python train.py --num_hidden_layers=8 --hidden_size=512 --num_attention_heads=6 --num_key_value_heads=1 --head_dim=128 --intermediate_size=4096 --vocab_size=50257 --hidden_act="gelu" --norm="layernorm" --norm_place="pre" --norm_eps=1e-05 --positions="rope" --rope_theta=2940.0 --rope_fraction=1.0 --qk_norm=false --attn_scale=0.0884 --bias="none" --tie_word_embeddings=true --parallel_block=true --init="normal" --init_std_qkv=0.0211 --init_std_o=0.0 --init_std_up=0.0211 --init_std_down=0.0 --optimizer="adamw" --learning_rate=0.000768 --beta1=0.9 --beta2=0.99 --weight_decay=0.15 --lr_head=0.00696 --max_grad_norm=0.5 --warmup_steps=507 --schedule="wsd" --decay_fraction=0.831 --decay_shape="linear" --final_lr_fraction=0.1 --batch_tokens=65536 --max_seq_len=1024 --doc_mask=false --train_tokens=533200000 --max_steps=8136 --dataset="wikipedia_en"
MLP neurons of a small language model. Each row is named by its layer, matrix (down: output weights) and neuron, and shows model dimensions 234-329. Each number is 128 + 24 x the weight over its row's rms, rounded and kept within 0 to 255. Numbers have three digits each.
A block is one neuron, or neurons of one layer that tend to fire together. Before each block is what it responds to, as a language model described it from the Wikipedia text at the highest values.

Responds to: Dates after time prepositions
L5.down1168:153179107154138145177155111163148070117133162148113126127147141165146133097172110122128121155130166131120113142121125166112139151143081121124089139099115111167131111114140110132172101093138128171115100123120104143157110102167103117192135164095133137157125136098139114116109106155150150080

Responds to: Event/organization name start
L5.down2496:149189089139169158129165158153142105118102093135136141150178114122124155145140132121135142137143111138137158122107097120120148116162143125141091132137108119094105178166135128112118123103142084146126115154175142113153130168119140147117096126087126141101161090136131122137100132159176160102

Responds to: Year digits
L4.down868:104144119090196126136113116112092149150114181110128155135146126144134153117157164167138197175145127089116092131119149113179147098194152158161131134119128139095121135143145142091133120127143138112174130131142148101150157154145138137115157105172081100133101121111148098130128093128164116165
L4.down1308:125107165080116096119125110097133148099114129090141158140134149153150102106149163120149143097118096150158144128112157163166152154144110144146139107111129130124161145117132168134101127099099123086137115123153147165141158129147116125099179147140139144102129133137107166085123110088086163128
L4.down1422:150142135138080131180144126140104136173151137096087129140170136130119087148114151113174125173137150114129116157107159166136166120085089103128139124105100104116112135112107152160151136140130199122148097153149138137097128140103150122129128119151121144155100114084091115119133079109114132117
L4.down2029:141146140100121169077141135169130117128123103108123132144113087146127119102114124124084151114129151127104100109160175112131075145124141110096140124129090084137147150138104121114147133124154122141138173145168131132127152113155101193157134118128135113123142160129152115180146122121167120128
L4.down2652:159091140097150155162122145159140106110105142105110122128168139080144155135132157125093120120075187103161130120153143094152141128125148103115175123120156150085105128129091071134165150131118072124108114144131133112118139139193122138133136122143123093109123104109139140095151114111101091081
L4.down2966:132178119092119105157090153130152138123105157125142103113141107146152117132120130138098115122133133157148166094124212089148139109137086089166107154144104102142116143117092171137121151139132110115115133117136147119130126142126111170108150149166137135133120113146138127139123083112136090127
L4.down3801:131113136163180148140154146117095139121120143141093131172122090105110123122146134160137137119137140103162122143122120093142117124126094158119134103142095148123101103117171118099148115094114106164118143140154151093111128102118135106116138115140115147148127106143126150118118158149130143170
L4.down3981:132106160107099113139126138162128113102105163126108141139177128128139143166155092146107123109114131121138131119147058145137095143158114123113126148134119108125171115155112127143122147098150118157096141126114099134118078153115164103136088147151093146108118149103145151095110111143127106101

Responds to: Decade "0" in dates
L4.down345:110132134120118109114148135079147152155120180156112112118169098154180132140113144140123150114149079141092180100080163133117124076128132108112110127117111157132174145099123133113168133111123158088122123141107174162162141143151116087137097130164106095141155115126119106121135116141111143064
L4.down825:070158139149136113078142148120141100149098132123088102126179129109164103123131161125148162130132155088169112124121106129103159129123154102107155076109105094168108116139153133115157107122135149163129082141104122151134118154111097115163126180134142104151140147119161130136114078166136133125
L4.down1069:124113161103099112156154176072150183131151105161132117157124131125174132118125119106111146156111145127133129128100181095144118133128134119115132138139121152135098124116134133131115140124143056150072163135110098141129118133167138191148112140156115150117114137113125115115138150176120113114
L4.down1074:096115101126135150133161122140092150138176093130136105109150133151089121124145155144179113151140103102066110156162124149111141145120135124126128127129153097129170146115080129123134095153119112151151167101122119159128140136095144087130103126154123163132126107072096095143113135177132096101
L4.down1683:126131112148133147084134093126115110103109122135171137120145115114126121138080093116123161132129120115154124081124162123123136109141173140151112159068112130114134100126157126141170130085102141147105135104119110132135128152136173160108154132113108147141119128133136145135176166114141115129
L4.down2207:142103175155146144109149158134113088130124125123138123160109125161117100132165119133129130120126161082115125149133128121097104113103156133136137119141103127138094125117102131137103123151133055105075148104100121133162158098162166127126122136114156121151090130115158175139164175113166157160
L4.down2472:141140151099121136148157121119156128156183142168116129143109153142149117104140155134145113129101135130111172080145155133147116119123138158114132129116119100157137091118109083140097097166119087158118105120104125114098156136156138083135111161138122151111103106113120119130125063164109129112
L4.down2490:055124149115113146094126140141142141145106122132111128134096099147171109120134155194112123128123113113144112076155167110080123169146149147112159109105100118171105105142117153114172123124174110146151151109111124110183167076140113191118110139113120163125106089131157120123119121119152122150

Responds to: Institution and Germanic name pieces
L2.down498:143134132131128127123117137172144110123107116131160063129127113084114156146107137142125134120060098117150165111151123092093113166142155117106167080151167084086106101100133202131089153116111117088124159168128160114158065079098122161143120126087151173124149127124127135115121100078136147134
L2.down1455:109126140140143100099100109177128126150149118137126122123185146137098093121157092118095123110096134138150123136133109151108116140147122115132135132120164110135155128145133145134162148127092104097110125121153126126162163137117168105111155129117114121134193149130093171116081135081151156092
L2.down1662:101141117145116098144116157182156127099123170118139117123133155145106108132108156092142102084089131121111128160136135142076093133146142153091141118126137115131109150116176125123085114121092113125102131130137111117115134184084108172144122104124190136127118116173122144143136104178178107149
L2.down2139:144152143129167116138078106162131156131131146089106162104124124134164125121131084118096177153139121130121164135094139141121130108133091120117158143132124090142154146073130127115103089110078145104121133129108105173132150166138121141114101078135104125143096115119119109147126163120163145108
L2.down2215:152146113087159097201134125175166130150103134133125089105164159114122134123125106096119106122131114147151170120123157129136134100210122120108133158145132134172153113166123089154136156122166131165115102066080128130127088148097122132138122150138131104162128122091117103117160113098124141139
L2.down2407:131119121122133163088144144101119094155144103160159181112143170129122154116105087129173055152121083123143145111112087106146130123083131129118112129136166116146142141083163118146129117095120129191105133116096119116133114151131132101133154116099146127119157097121149148119155143143157118135
L2.down2761:125106147133142096115114135153179184092119105153143124106125145162168160134114114108111129120122091115123159109130108119079102138117156082139121127139120144099161117105127129136099110157115123127116108146145088148130103107130119166178120085114120129111092106146141120174133114158150141110
L2.down4020:108106094099131146097128089122114149115098154138150148116135124134119086130087171119131147138111114141138130106119161091143133148115126144138119149118139167090097135091103135127135105107119133161089148127166119129122144125134105139160101087112099116115141109136128143135135121140168154126

Responds to: Year final digit
L2.down346:105138116140101116089069103098162141135130137138103145108159150124131172108137114111134101137147113133128078126114099106114128159141116132147130076103107132146154161143150129118147102097090168131146134112137134168154137122141142146127116140095127108117142150103101081123112140152080125118
L2.down717:103119153135111161104128147146136142164112132120137129127096135113132144095135122133168163098112121129115196110121179126103165148128114132147090151143167127138109107137116164054143120209141111139159114129109113100144113141089139124127119113125108176128113116166126111149083094147111146120
L2.down1449:155146158111150148136081132136132175154132124124076143141168136095180117152136102122122098105123126129097182103114103103165103127127106115131119079123167117148127116059141158115134167140104100096157135106108138154126130130118172156144084092112130131146175083082078117109123100108150109078
L2.down1656:150132150165126143083132121134152128116110132109109128109114116111157123148138118127129128111170149107161098174154188114141124156102118123132144125145149153101137090142118171138129135154156117107121133091106101159124124111152146161168112092124127131112104125139121154135112129134162125111
L2.down2355:143106134137131122087146111136158125111097135087093120137107117108150130115133127116135141120154147083148099165155182127147126138084148122112145096152154151091135111143141163155125103162120117120133139107123115149137127142139148147182118101143122119102105115108129117135102138124129140110
L2.down2771:129103130124133125075131110136176124117091138097098129139121119109153124122139124108137142104158141104146080149176149132151122144101137138126151089141156155111134095140135181135134118176128112122131127085105106145145137140145152159174117109143123119100116115118131129141109139137148160121
L2.down2949:130102144146125117085143110142160119125110128089084135133126125118164129134117132112138146123158145097160087157190172118139113141085147123142158081150173123122141093130120169132128114169139118114141140076093114139148139130125143165163123124158121112100118115133131121147114141139136155114
L2.down3591:139155124121156131132132115117110153133122125146103164112132100105086101120151122140134157112160110123124076143117196070133099143172118079138149105108180143124106152060113122139143121120113130145112133120116101144143114096165126116106110145098134116112138121115087125152147157132095129142

Responds to: Plural noun endings
L2.down354:085129135059134151090113133152125084143115148099132107129152104094142128156182136143132079158104119086143147131147108135104118156108134135121154084180152102134138151156112153156143129105144145063108154119112159158171127127096155115066115120119130086114126150140143127136126134127127140109
L2.down384:153125128155157153107163120127122132157118129130165121113097107108080109141106107140125171109109173134112122122082126089111169138161109123124142152149093118116190082137100163157129140141097148113135146135133102110130139099090120166116154112138125168120099107155158124184120131103147161128
L2.down2370:106132113138149175153154095118122135143124095114098132139069063104126115129135143143089123087102131113143118114181123164134119151150103122135129116108133120107130145119101158143110119131141130092116122113120198137080124187128117115127110154136136121106101135140151145141118119120131127140
L2.down2728:135130104113133175072127103199129114180113125112087150140081138140099151087168164147106121109101140146163184109092132156153154093135113109101132135184143107123160133149148076113113113104144169126105124136122158136151139151147099104063106155202158130111103189109151148141124121159113174111
L2.down3007:111085128148113117135135132187137081128117150123132114175169147110102120157111136107118156118139132169176135126142082112136140129159097094130151088129079139144148117127152143107121131121119155091113122160111142145127111087108148132104192144111160122131163109155143137085103094118108163115
L2.down3077:143091096139146118089110113143139123130062114112152119125141110104134153151152098161098140130176092125124128116167138140130134135136139092140122146164147123120138078141050165134169132186128129088121129098106108156133139126107157104146127147090149117138110120120122118151123144131175136107
L2.down3196:139115094055133109135101146135167134130142135144120160134101102109136127148084103136112095161166143175158129162121160177155162115142106169113142136116097149154137149115169162073106145130119105106114154117118131173165115122116130128127157089120123129134138107128089148132089144122148146149
L2.down3300:091096146182164187097102110158180107117127129134109191066153124154106125120120084101125111158132110099075162189155124126117127127136215129103175153108122088107129151166162109131119107132085127123110173164127109131109137119147168106118113150105089142110111140079141159134156187143150156101